Weights of a small transformer language model.
Architecture: RMSNorm before each block, rotary positions.
MLP neurons of a small language model. Each row is named by its layer, matrix (gate and up: input weights) and neuron, and shows model dimensions 149-297. Each number is 128 + 32 x the weight over its row's rms, rounded and kept within 0 to 255. Numbers have three digits each. A neuron's up and down rows have the sign that makes its largest values positive.
A block is one neuron, or neurons of one layer that tend to fire together. After each block is what it responds to, as a language model described it from the Wikipedia text at the highest values.

L13.gate20:134208120118120164089160131113117112146108181200144136120105141108141104062140092145069136114110176079094169123092134115144119130114107138061135128157162079094074162076153090144122144121074166127091088153102134084092140140103175131127114119137102113188129166174115098136129157120089126161098102072149119180193181097140153134098158124123110134160139145152135150160109132132130099141159073110136156098154145078159069161175095125123134165168079156150
L13.up20:058116132150133083108153080133062097093121124151169108133105190108116169090137144094179101167147171083127202141125066146104118133184126143081142136165137085119163148070100103172129137131168123112163175141140131111104130156112118140184088091108106146122146116134091135093173125112076165113111081065111129108134047154174111122158118075166069105160134089084154107115071155059132094112149135133137126123178164088122170178095116158121074167104121083141
L13.gate83:125158187184146150171056147174102129112090077135139107071123145078076102118124202105133117134094109145079135110144081149121077110122167180078124174122121143103148087098147105141142172095106155123127066145123121156108078127107152041102129088142146049097140148139115143150117124133150106119144115125184144097125083098154114153110081092096124087141137095102115093134136086127172100153143172099135112146105159156105133119132171066122166212147118137102
L13.up83:072136109049060122138163122132127115130133079147154113129131185158198113129106114121121108159200130121099107114172154132175076120070139135134135097143169111142083112147106194159119154132175116203145132117111127093071137078124100189105142113118148106135150102130161123133154134121130081119148119182072126142133143153150166107172186133095119138101082109132139103157096164176077182172107097117105220197171176082144149102071105132146108109134149133083
L13.gate399:146131063106147121122102131120084133113092161154118171051112150063127160092167106136145123127094146122118058117140194154166123062158139202148170077145161176107165099136132155116132143128071129143138138153132133091102168038085125133130091110123097148150077138148074155133149145099132078104071105114111185136120155089105154165102150123166122127140125124172101101142172101145100126168160142105116139096148129103150107118155131142226035115151140104164
L13.up399:205111081133150190064084143135124106147130124166080159143149156074053131130134176120127118134163155123128103113128113111143187108189078168149135072129169140126143183140123164143158101089098119157180111123167140095113187066114138187097115131102079150130131158167104126137137114109120134073165103110105183077173161124122139128161133086183136172164106182131136158117164117161087086164078177081098131112095094160150076137083100131142185107154154107123
L13.gate840:167160165129096124175091186132173112121105132184144115123121084156106128140125127150140165155151171156131104098101150107111122099143149173086109124106137126193108169185173135113156162095140110066132154140126143186099119104163130104100089163135147096085100152124118171076163134132146131111142108108115143110076126092078125118166129133108126171146122089192142112162103088136109148148153116046097129107073110166177078094121122101113167123094135155121
L13.up840:119184055082133119075137160102143101131111115200130118104133137101106130132099092144149093103137063066145145134119123146171131110123158101146099080096084149175105137149097147094105167158155175133153104127138130106135134138168186121084123106084130112071136148133154081102169175193089125073176065145172158105090160138072117153121086162130086170164131121154107091111121146110122126145123119123118153117072185068158110085106148151159095098116157157132
L13.gate902:130146185103173170139107107170118132134122154126121106133165137113124120117126137135086112153165158105141109101116125119179151114166141053162109074127155081149176172089130132088090121059117110137120103122119193156071141095090141191167121099105171070110125149173145120126108138134124143144127106187095107162132157172120106128121124130124108138094070142134128113185182122136166146187109150153143201124128094165127148143157153135085177101117146129147
L13.up902:150166081117157118154119105127131091138161118109131135133156074125163108175107147153150090083112217119125154122155118131198105130118146095130150084192149109146076136106106118168137144113085155135156165147134117110145157096174106111152150104105136055085130141134127097096152162148111177099142086176089122138080090149097149152103212137141136090160129101156102134144124137142153144187101147143081166084164150193010133161095193085154095121089159159154
L13.gate1077:137115202108092089136138129122056146098105155119133119143104159098066060107137142135167104114122140102131155143140158156048061103040137206121149116095154067127128152076139170099120171128149160134111133167112137190178130109127113118136124114140147129132130145122122143142157146063122158164142137152095150137144093094149124092149159120152168093171128128099169126080138112069139147154098117071107135135138106163136112090109146149132097102146130184135
L13.up1077:162194111140129127131113141089156146190137082121156078182115123149131084098161092135171096079145159117146128110147090105111091069173106095176086170053145126119094104113086130103173126123167165145133131143146187130160137063141109091059145126161079121122098199178176107145155148123146123165066094113162138165121129145179071118153171143154201121125117095157158059123128103162131157082096114128075144107101156178158097127120105149141146125103127109166
L13.gate1389:153153121096101110124190133144124090087106192131164103103074185139008138128187155129157164182162119076118120135088139096121026076112093166124090116150149110130146102146144054120085156095137136153127104074176110124155090096093157130153094114122123074127119167115098102081129128098158177079133148142149124132146151188158146096121145130131153084106160087227094169141113091102139154148140146098148131141142127169138113130109162101153089122114112110166
L13.up1389:137149133126130138148135053166183140072099139104139146101086066081151089198085127139152055114145139093168124111140098091189201159117098179104130152133139128068120122176165106131107136123156152160132224152174120132178148041093104115139108163118157122145137163125167159091082136192094096131093121154102109138126084138173119146069195166210147141101147100096121132163100159087216075101181123122090186124126122150095143174129085164100083083108143175129
L13.gate1657:080114126149113077117122119099110134114138138153150173160087157153121134115152131104098202149171104142138106121199129149143132103093147105108094185139115125110164127116191178155077115153150153112097131216119137116139160100151152106138127073148115099134139116111097037107059092099085138142153098110131151162128135138138185164074087113186091161095084056131117138121097103144140105181156199152148145122113169130067102145141142095140098135163182166211
L13.up1657:101125182093186104110118126132099100169113143154168051096091102160127094118157113127088142145108117102082151168148092138132143150099088161125134109093180099094097171169123161154100148121137053117123149213152125115123131128150115150139125095137106106119139108154098122111121145087144142168142138143155096095126138154133139184082123113165154131119166106166172184091122127095134085151110109120130162176199199129143103124125101136066167148187170112115
Responds to: Relative pronouns and sentence-initial pronouns that point back to a just-named noun, e.g. ", which was directed", "It features", "that included".

L2.gate240:130099100115161131153075162153177083157180130120117128133137185081122095152073097122118120110173153151093127115138196165188193137125127133147148117119184151110099159120057067142096096156155189107109170119161132098066148143121127147121093148130146108078110098174107112144125127110168155047092120173138089130121112127150192128093154149078080148106129127131107064148118119057145156144127153115100078144149160147135133164107124092125083051090120159069
L2.up240:116107095126125120028148128119190101097097152121126109140172181124112164066180106119112131098147112162086089149123153137193099097118145118121205144126131158122161127150139094132113110208149154122086110114142106166092120127145141202101135078094126202122135151141108106132095178113144223149113095154111118130152153139105171116107146142162137125189097157102111101152159125115108174090143154137073100118167198077139129138081058076122092150100128135070
L2.gate666:147098149110089114118125147154140129149114104127129172134192168155132109125142148126125150143109150138194152192155077161129136101140057146186144118091087121151110112136140077143090137107140139116251195088108134156102150108116126101184144092122105150091109093108154069089067101142130172107118146116154174163134078149117051115167140163090104106157111146138110159168159115083161126180103105104101172154066159129164157133199167155111092113206151138071
L2.up666:123161178128170128091147104100072097108115101152110146140129099165127132164118126122067104109128093148099107129111161148139160152141129084181124199100145129113142212168170066147126114147144141138204153187100156132156128063122221168144150126118111122106122100157091102131140116155088144115099109148162132175114117159106107106096097128114110163156121152152140171113132106130118130091186090101107126161154157143172147145156181145151085152134139154100
L2.gate669:137101093172152160167092063061097094159084137126133085203202131160143100124136118139085155113128167057114115125129143174133114137092105141126178159102122089199138130128099094172102139103072114129151153164090100066119130152154207115140100167123149117090114137108128025107118128111147151128143144153193108097164147115169110061154070134141115108150163134140152082160111136122118113116141156147114112094134174181200112128124095147144136119075070101107
L2.up669:169072116139079143062076125115145135149124072136161179175172113152106117132111086136134089126152179129102158109141125122186093134091165118156149142121113122088131086124092144134147115139114167108119170109107148087138190100088066099080123073113168114154154155170102074130124123109123184123134110122092185214170025123187111066112145164131138187093115099084130154151133135067098131202122122180131138145103201113143145105114130151173103143109136109110
L2.gate1281:123102110149134153129137137181157106157145161156162079103137061155122173168114075149178134135126169080076128123142102152183122186136127103100120160160142151089167163149111070088116110116131136108043140153095143186116082168119132023153131129085163124096104170137138162118172148098085168161119137143084158154180073147114096134152129082157152157146141075197128091137125154116132189138189147111113135107085168077203128088087090117103119106107130076125
L2.up1281:170096092146144144164095110107177148170167116091104044146150143090132165106098091123106163114124120113089127152133167132128118140117075076146165122158166123089165158138091151175133180092116162104112112093166103052126151095090188093127195141148153154149076126095081123137125099146127160128118192089115160121138093188163109103099112100106090210126156124102108133109152142130077185140196153097124142087118138173187151086104115148108079092091125154141
Responds to: Common verb roots (add, have, write, read, extend, sent) as the first piece of a longer word in prose, e.g. add‑ing, add‑ict, have‑n, extend‑s.

L13.gate181:086140053148130168112159111093159096162124139090132150144106172115123084107122132130165141129113136069093097115175163091130152096101123167163128066101112127095127102145115155135163130191121143135151116100206106019132141080062182112138141103134108060130110175129182119140188089121157091143119151109115127086114194201121170137159121085112089167088120156097093167162108125119113133101139149093118123205189131168118120077131167104144152138143097112134
L13.up181:126103157130159166125117132107106157178098114135105142123143148138148172117130054164112079151150061153136071126127114156079133128093150162080155150125183115129120094141132143128119096116183110156075197065139110104189161153164090147122100147119145146181136149174141116099109112081155106163101123106111114097151153133152147214115163102162040168111098142131132101160064129154133159158153110077147115136164119095099116137107072119156146143067141168109
L13.gate280:159126120017119138112096165095124126134107127124145128130146148114142073080121211139083106199122105087142119124161115122133137101079090155147151181175150143143186075185179066124064139146071125123076156138145113133138133058063070171152129106125184048174094178084155115127135157172135107177153123150159105105090148164149140145038152183081115136101140153141075160152071121148158124117116134083082131180083095119088136107156114105106136129097141106121
L13.up280:132066100106105087092114054135175140138112166115096096133149116161186108149133174154142108168151145172083123128077088173162165110115090142162155061158159124103228128131126120120114116129119138115165130116151137188220135055085125187131138133123163147182134173115153146147087144121176104073147148116124118126112132078114168147090129158149142081118147115156142153217151135181166113107115113174088093155157112110121115154126203134146125134084088139093
L13.gate351:080108175117117091177148139152064091145088158149140134132108086084114122121160134104126166120136146120075120130114154155141068077114090161149125109152091149134121130141084101112121140106164138135107128126080106130160125118120182103105129141144129151139112112097085175156123140196135096053078094157079171157095123130151197082149174148165070170156167100152158101127069078183147153086149157113115172164145034148140101075087204130197143098112157156168
L13.up351:104193142129126150147120068178133133120084146163156101076159130130099178132116137137151094106108165138111111097120147131119123072148182130099152156131187072116196157124149153168117097104124139126095087096127124115149149117151110172121176111149151079134145113112175069121108125124146128117095110092138153112123098080109041092076112188134103138186157131144158089066167159103155203142079145145105097131106138060118211116124140158110095118136155131119
L13.gate502:158139133147132082103090159155136135128083139179125119192152133122093161142141157114122147151130109092142120111122106144050107094129073191129129125091160193121091090149105164129140098142106097170180120121106125094175131179181138175150082058128102121134122124119148140116135141076158103096087018103108131086128157206138155112111221149179146123116109162152161122111102122154154146133097102122098121176126117113186120079098120086148108127128112133167
L13.up502:107133078101089152174188121137105076179157171105144123126135134150076094119144133146133137067142185124087148114131138122166116102121110090095157141167137141100140088158127101089161149092103127078193071135085117151115168134093155140093121142140139143156119205089117094166087147161068115091103116096046106193119106128163177129122169135118082211100148135109156155141148139189156126187153161163098115137130115108117160112071169195166198139117173103160
L13.gate516:140133112113140119119089129052161136133123147156136144146177159144151112080120078149119094097109134049182075111159121159147177100139150096063108120148088156131105114116132140141150080048080135147098148114119198090124111131125156139102155073068143059105175141092168146149143091092114145160184137136095125164111092099108144143129143111067144111105100111208072118154068123152143154133074122057098171165151153087147124090128186086135139172142062174098
L13.up516:086111210074075138146143126118144113110172100150125154162151142175092074131133089121160086140139054092202123128113117131109131156138089111140101165195088181125068132090165135149182154057150104142128096106176128133139130139147081143072104123086097164048200140110153099103117116072101106114095120144091127126129128134136088134120160157085095095133128137185105171103063083150114161116138150088140136157090139094150090054112145119088109117172135116094
L13.gate527:164151105064103096126085122074164182133160105126138107106153129155125112032042141101147090193162127111126115113090148132123137127100154102193175100082077088128118133143136115118053178140120124134115092085081148138096144149097084097105122072179137126152112141142156103128125187115139131120116091142145053093129156108167146060068108138115115177100116124098143135158105145150164108124120101164128178140208146136109110104082125151151109168169097088142
L13.up527:138111150114092146123105137118109064123143174090143167101062139108168124077145143121122153102135148097104101193086128161111139082122116207046158093104132119173173149129113064159101095134146111114093113155130111086150110158108144143135131197120196111149084100091084181168117131141105153139137119131149095100090116129110121152076156164065105097159140111172114162122152199126113161119164152160063083116119119150124152167070149090124132117100157111130
L13.gate717:099091111105124187085114096084167144106089071220112137088139155108145168118131127150155072121133143107179129172144097132094133100138158094101156108123041150124171109121125062092083132146118133172121113170116136102132133105130087121160182093105079134179075123139168158100116158209120099132138080100137172151098122140091190171136110108145146111092101101136141163126150092132167095128154098116168105078054149115149091166155158180179158163116043105096
L13.up717:120115157130143101170096119133159102129188177092116154111171133118102110128112096109139146145170119139085099127123136174121154153154040121136177052094138125126112071130129169164156215125153120194174120149192099089140199126139068177174112164149139087118145189109075098140113164089123120179130127116150118139074165139116158164118078158120117169113111182060146157168114126094123101198088168142145163169140202153122203145081127049114145103126095072085
L13.gate1210:159127136073078154144122142119091138157121169176125122147165135098116132086208105110074129084110160078111142126111109163124125071062139130127146126099130185129117101126149133182131121110137072237081108059157190135136114111132164114089092063148162115059099178157096083163128113162113115111111116097139118070098118175145116126174126134092110135178123201139153118139120134209138129133128179099093148206117142127174205160102108137209103177157129139132
L13.up1210:162101126130190136119115118172154206124125110195147188153160212142129130124136034154106118077128152145150164163117146097149097124144083169160113161134155136103121107092106141111153105139090120169123125134058184098144149135100158169193099132127101181075125137180151137136077073155106099098074103068100109158106095121167128170130125073139046132078137156097142106096117155149164107147150112122159135119104105147065107157135131110157106134106100136124
Responds to: En dashes, hyphens, slashes and "to" joining two numbers, chiefly sports season years (1981–82) plus scores (2–1) and life spans (1949–2022).

L10.gate1056:140138103135162120152118146185088118134121095168091139108141178113149178144089095093139146139149134119087119083102103138074176169161159162050134143158178143130141108141064133135162128134092191153150184133138136139091015114050141154036132100127158131132074151093158187128138107054177129093158178063123147103155125116157132146119152085142141079143120086243133150119093111190169135133060088126125142179153127126099131133087134150076162135113153145170
L10.up1056:085107122211147175169221111048139144120119153183118108136168115167115153111181039135157110087143208067133165101149140187127115107143165122140058092128118123105121144107124113082088069098069144097183105144127122140166124160104075120172084089093097112092125167130107120073095145131080101148107111197139138141214169094143095147177139168154131151104146090067140140178129104167123099116131193171130136093139051142153114066144147154115053095149129077112
L10.gate1331:158151109117123119158138136106127142198127121162136104165164079089126111121076121104187100138091084089091064072041075160080111094058206147131122080108132113088163151137131080112081120186087101091177113113116138111065101140097101137106135082163116074099103123133137109099140146117105128130092132168156191157113088109152106109145155113126143126143150159163145107120080145176132110170119096077107145102164116082117152116185151163111122125099090166182
L10.up1331:159160120152172164157102056135121082119110153151140147099160121172145086104142059161134152088094120099128129147085097131184090087157050115135121118121135105136100137165112115144135115142119189090165099131145080123133126137087115140163124143124117183141159219145140185093122125086166133111107098136202137117153160142115163078122142130122142150127145152152098107148116135162133103179075189190157141107145066096115119138137143083140155149156136076157
Responds to: Relative pronouns and connectives that start a new clause about an entity just named, like that, which, who, and, also, and the of in one of or some of.

L2.gate121:106135121149144150206138086151133166115106081084142087109141131120113103084173096091164118152119120085119134189112168130088176123129167173148123129156114140109101119140182097155129151086135124171115052163124117074143124110133176155176201148145133137094111102148101177101206100115112136152072113114118145088128156112117107156164125073170151045128093174079036129160101120164120098104139151151118107109120193173134117091124143135165172167170111129125
L2.up121:144109127130088104128083184118055086149070097128073145141140120083141150195184146155078210090127181143135072173092132171130151107106165062149120136084101153129128157145153120125131108118176091057161116107112149139115125129154158121185148112148124171131163147132102093136146135088071104109074124154147042105061137125120113078098155098116145057123159129193182112171125166105113174156095133129124126122110136079186121116089125155103088124093144120127
L2.gate326:127152127141154146135109128189138150087101087116103110134168173108177129076101097101130079059136099108173103194107170121090152075098111104144135136168120160139091084142186124128204185111128150133142101159122125081093103070123172137125121161138106147161103096127118127154114100092103109159091129161158159182159199057183141131136190129109118107116134147142084165171108072120119150174145112045183184114153186159074094154071067127143149122202081123128
L2.up326:152180186173122093163132107171095131195046137111103115114175074112040097113116136132170098089069143133153136101169131182104159083116149127109085143176135148135129094154080167114170145112115131158127121133141094134188124102151100110116132167150090151124220104143078134114163116151141122135136097150144187128142143140185118135224123133091126098073143074082113132107116125127105138090129109130146130118121130083169133089092073132139099113155150092097
L2.gate467:137085157180074160202113152092105104115118148103139145139147197142152127093174111051174147109115125143122092195108147173054169111154178108112102147195121160142076150151193099060181197165093073118108132158093178088146047144163183127175135132140125142069169124103108151133122145086137096160110092160098117105104098097100069109113102114158105115107130117134111092144127045112139093136133102131155152122146189174080154205141144099170134147125081142110
L2.up467:185128122143062140161102105151118106126134111072121114163136145114150147147164203095188161128172114193123108222142161191106155145174193111115097135123114160156097139187134124099161200135117089114105134127122128125147128165164169090135127102127081150114157116081057105116104109094101103106140070124180132131125116125133118108120117122107112112154190152107151117154181106067106090132153163130116149144119163097140141149156114087195114096118054157082
L2.gate1263:124131070114080123185164110109169105095124077171142129180113099161158173128128154066153117124122104162099119172129167163131051141107197111176107183142103178095143163166107172101169142122107108110081118102105167169157119161126170088172131134119175173172168133136120101085115120114091102135122110138128108121099085087104114149130151106149095104140125148163068118165140092116143096100152095119147148134145106097126181150158077100154104128174076084116
L2.up1263:098100157095067108140150074112160093045141110112123124146137202144198146161123164125113115172135150166110134109168133159080141193185100097063138172127116142100123165119083110107046112162120095127147152056100090145168108087110177144162139182134112151126060090089131073111140118114121163080128114053110100147152129086119108154145135057151081119117150164137125105118151098140098106133142164117189110166146173132164144098134089153150159141139126180141
Responds to: First word or word-piece right after an opening bracket, hyphen, heading marker or sentence start, often prepositions: (at, On, end-of, (eng.

L13.gate125:113136107116185126119115131166131144088132107180168171121137131109212149089156131126136128110121167174116084210150200090072096101129124182149145183156121086081119113148055174150135161191138132108115136094079144163147152107077152146111147116218180144146135117100095156160195133125178178101153106106117161088144125158104136174159133140194160088146161125131132101131180114123132095164165156100078114122134159129116177109106090122143071125117117107144
L13.up125:118119125121104182165128170128151154157103176134166148092144099158148185139149163148112183156143114135152128210096095096151115147163134139088168046137143123089167183079158092124114091168186088063129161124123176132148138167150131111133111046145160176099124151123095161114198095160143166122138113096126185091120151053111156124098106137115093132168176141100092171143157181091125166120122155043109085151188102146154156172098160101212153098160156118112
L13.gate290:180119089101169100103141111091141171131167151118078116119088123142129104139217178126075102162068115113143106158131140142101095045108154148115112087163142133134186117130131101146108100078134074095102120068148114105143135203200154090069084127232196125120135118171098097175158154133201171102128119141160180127109160167138140097135170155123117144144206136168115182155109116108102162155168117080202110132105137143126146203113083078170115133122136156152
L13.up290:182116117059115154194134133122136154166118133175176055113093120080107111076161143099088080084161096157074086146090116141149105111113119136087088091102103134145126106118115126102100070175154091139070146097081136146117114177100124127099151069150060116108097115103129164200131096111159083150127100148177141127147142129143166162110105100165054162146161140154161124153129149073145135128167150169133110135150136115112046150101086116135161137109108158128
L13.gate326:128108142141161137079174163123131078109146192095190115104163239146153156149120110072125063159086142179146107180125157090091133152140156122098114146152138118079109152110116099112159130117163066160097111123139202150084129090125172185106083140167125146108112164094132116145214077082117155104105065092136085134133128200111095151178127167185111134093147066154096111114163114150127141105159114081162106145123131134102141111106142093142110106115064156178
L13.up326:184106097089135164096112124127135030121101163134112111138126177192179133143049109095161104174125131168101108148129170132129114156107105116186105117135155139095174122164129145065140180114118104153148124103156200131124140129164167181101166135096130129154114104073116131109192166071127155119093117124151110108115111161119130137067113084111072082098180122145156117150164143102146148105127126125135175116130176177098134109118084058153124148099094082147
L13.gate552:154099097103129160142107166131120094166139145109144139111100182099121109135164134127077117138097154156142137183125194157156090137164085222114147121144149093099181227136104107121132101126127054154123141101142121140143114123198135086119094123211152099097129146163144148169223104080149142116082107151144169137090113156133127122109118100159069141149099119087102093137148163107147183105194076148156050150173146118154092118179150168173049124144159214159
L13.up552:142175103037105141148110195197157171131161097171100137041127135184153125101137130099172106169098102152175095112143091112164119105161110139152129139157106106117137096233111148118192119117138132146102135118121138161131126207131136182122115133151114147128094142150116183110169128097119092117102123091156112165074171091128098163100071178146103135085138096131163104147184128115128073134123118140106138112087078145137165154110135117171115100143104175140
L13.gate773:136075112181191109150119154061147088136101118109132128148147141153180139048142096049140136167113081107084094119096166167152140111098129186143171121169113153116165168154118150134102085149109108101071067128070101113155092122210115061138083109187129081213137150122122127098117139100117128099143128130152156157141110144084097106132102116164107100132135090187101113102189143150137141091139098087160104135151204079145126143174060149141072191112113159159
L13.up773:151160133083140154144114080106117200123132162080156127090185089148046055127149117143112158087147102109147111158106092130100150095117154084171155137141116143139111142154176164110154186111156114127126128110100157120126127116105170132120125146156178076102120177098096150137039123145192130104131088150130112190134101108144144201123147101171112159148150135118092110121159154148150144120150170138124141193076119143145119143086117090157156133160142197166
L13.gate809:143127112124120117120105153130147089123180160151150150111105175159146118082141109126134114186128115119176080112077059158109133121111123158135090109160104187137164181184153114170146123180093072196098097132090061109160120129160175123171136056156149122097130103134120123090165141109153118130108161145121162144132195133135137079114146183104137149125157134081111152124183151151108177136157158150111154155159165122151088109107066139167164129166124121240
L13.up809:177125110130168186139123144185106078089100141132130109139124145113138146182152154138065148135114129150118127154156184131116144104134104162131143118071129094153130095177119110131102161159135098154128138117147247176134138150127157102109097132090115168166131105156142154164151107137154141084216147162129188154127180109076145161148150126105099106140091140127168107155157123094098098163111169124194132183127097059078118093146108150135129140136143166090
L13.gate1007:157131140087154171112127109142081149124116123119098064157178119155136172101162169118152115120137097126122146199170146156144065109154144183121133117119107083127147130137186165088088111132139124139052131151173103110152132143145092190126085118135122119141143069151149124093113125089146139122073078070119148127122161132118143126099136122124117088160079106152096127144139109118125124190143085084143149161162115089136126121110121138145050137139015151138
L13.up1007:169131115098146063113131135185089159094105084142130183099108114129157133152084054175121101084157069149194133136142132133121134188184128180148138133109107129071143089181145142117087112168145110170144153142149113168109165107075119138127173120141147136124125183090102152096179181096097139135093111110173147127135199088151151162109105132117095124095164127130173156128191192096140092156143078110193114125102078098090087111152069103067131167134081162115
L13.gate1262:140149155140134149101073115113140123122083136099170098195092172125192068145113162137111152138172035155140118176161080099089098133079114168205139146127248080103148082166121120101075116077129145146153108122121159126130145134124163088201102101114119089127082117107087072155099135156168129183050173125191114114094114149163129144090143144153130105096171114127156078165140125162160091136081116173152107125163114118161178118134079156088082107181053140143
L13.up1262:115154120134108117130084155123141125148171110128158128166123146141118093157090194137091154139145127215154126171175133088112101112083128202152129177105178106120111112144089182154148113119081078095159162088126130122079146169115161155109139101150132118111107193127085123106107075143189121070144119090109128119071128095097103149194107150124148067114136063069108123134179135108145063067116164128105108115123098143098091142121117089144162097185120142110
Responds to: Fires on prepositions, overwhelmingly in, right after a verb, especially after was or is, as in was in development, is in his clinic, wandered into.

L2.gate323:104150161127138113165165113131122172109147168061166116099174127100134107079103120132108149059084073135116119125071140165148112159132148101159102159085136114070166145149144173116177145143164133091101126112136147053111127094121129122063191114128193160121189062107125129130108148135150165113050151138140102152213112119091141138098161130094108068163143100141143176095106140112146120156121165129145125125181116154086130219103105129163075146149092101169
L2.up323:181130133112133134145112084163140151116170117156123127104153143235146135123155161093119152099127156153154105100133104117114134087117134142135103120193148107169124097115150186145086094120150102076083119117098179168088109122153102148150090131121104142128146112135127133121120086129164194169204143154147119077103199125145073112143066131114114164102181128151088206190126123132106079175120081137164157134141187176140104109160144128082106158112114077128
L2.gate632:148159081103116170210124110087078112138109184167159177094152141103120134076191157154172148141123122129094094180035171186152091139093153162142127103119151154097138131111135125132146116164109135136116126122134145116127152150208194137135059101130117202103103114186129101116139120146162078083107122119158147107126109101136121170145113152098163075165159130165141114155138156144160130129162177101118141146169136151135084162096064176137110097193124164167
L2.up632:137199065103130160155140086085127144149083194179124189117114103109103161092191148170147141098094138130115089159092137152149099113101145159136158127150096121084136137114117126131164083164080156115130116113124153094140174154171153132099077077131100194136116142171080142142138122133153075106102108081163156116124110122125125180140125145128150118199192147133179105107149173150160110140141148098109136156174108148110088152107067161142091117196149145155
L2.gate1074:197162043106118161144147085083120151112085195169138141099136103097121154050218192118139129125105104105134104159050157152167083087123100159121192112123153144098144107142120095100113132139105144120094103167149121098102139113136144114140068075134147150126098168128079078139139169092172063142127105082189149058142103136130107154133151101137137136134148112143144116159158126146173124163150174082094142121175173165159137116120065184166103167158137154176
L2.up1074:140183106132149150193157067103115138112124191187142132138108121126105146065152180144166148174114140155143140125123152120131093117120151168185153126148105105051161129102193149164115111163154188125114098117141118153150182122170147176124106097129134172069148150172106116113144111141153081078121089138156176093103149148131138169162117130120108118177150167091124134137122148107124113069188155095115117136150111148094061110159058195116126173161120133140
L2.gate1237:141112170130117159134134191155097085152057137167081162109150152087123187135164047129105063145113136112102116165159122120115157078104141129129108066160137130146130123187115120136155096126118117132190126123087068044185126112130136102106099086101129147110114075077110115142126171136144122111189118156089084160156100075146148139145156187145191091141094171184101136157166102084126060187136102163106167170113132147050116086087126080152083160144118127061
L2.up1237:140120110181096153172145163161121147156087155169128116122135161084101128083130115071143134088142150139127155153158149176137161088101102168156099049045093116157094183155136095114150114145136176162140131131180180118165154162115116164095108063137071143142119109097138152135139163099142057110178189158148137113139075062108100144141094166148129040082153066132064150106116154089141134157102086121182123124128142155065119129084122113086104112112151107137
Responds to: Subject pronouns (mostly it, he, also she, there, they) opening a main clause right after a comma or connective, e.g. "However, it", "but it"; weaker on mid-number digits ("1,38") and word-piece fragments.

L10.gate1619:132110073135088201105199171153123103141138134100103125104116106171141110126100131095131169159102086132176097153118154123113139124108087095155134148143156174079097127181143107117131173126060114118136091168110174113061084117147162123078187112137155118138126120089127109101131143111153150149119158130095107132133136127165094090069148168111126144083130120133145084167171108100114095126177111131140096139131153114145103090149121123159125191120136144146
L10.up1619:143137097081109146150126041117162119132135157155120117126183112105147152097125124116108054103190130171116132120126195156146164178110096113114109107092188126115077150181144181116177165138122130151144116103198118078102125081091121185097154129113149118115149147089133144092105116137087099118125057143103141131111133196160195078110130160144062083113133119153152139112164166202109117132154123128073080165147121107151152110099114079157074088111107183144
L10.gate1705:130135184108099105149173091186117099099115117126153163120118134145177121103114141119079114147099112112134141118114110127142141084143129142130117137161107110102122224112111050133137132105125094136133146135119137145162138129143125043154209085200110129143158127082119192135183196142100129112138115140122132130142153178120177149146095111125129049064103100146131106086129050098174171099147138060091144186082127089104145154055099088160086117151170115123
L10.up1705:197084100137111110174161138110116106161130149119149162093199087100153105090105126164115110190122122163147124084147157129114138089092148163140105135120133103109135177159168118121117115141155085145130125123052131086139107146116167126139170100061073161113054134111081175056098126134064088123166133022122131135161128133100143153151121093126149099094173119130172177113126132100142163099136134159138170124116145117101181089077097141092116117137145172079
Responds to: En dashes joining years in footballer career lists such as 2015–2022 and 1994–1998, plus dashes in medal tables and model numbers.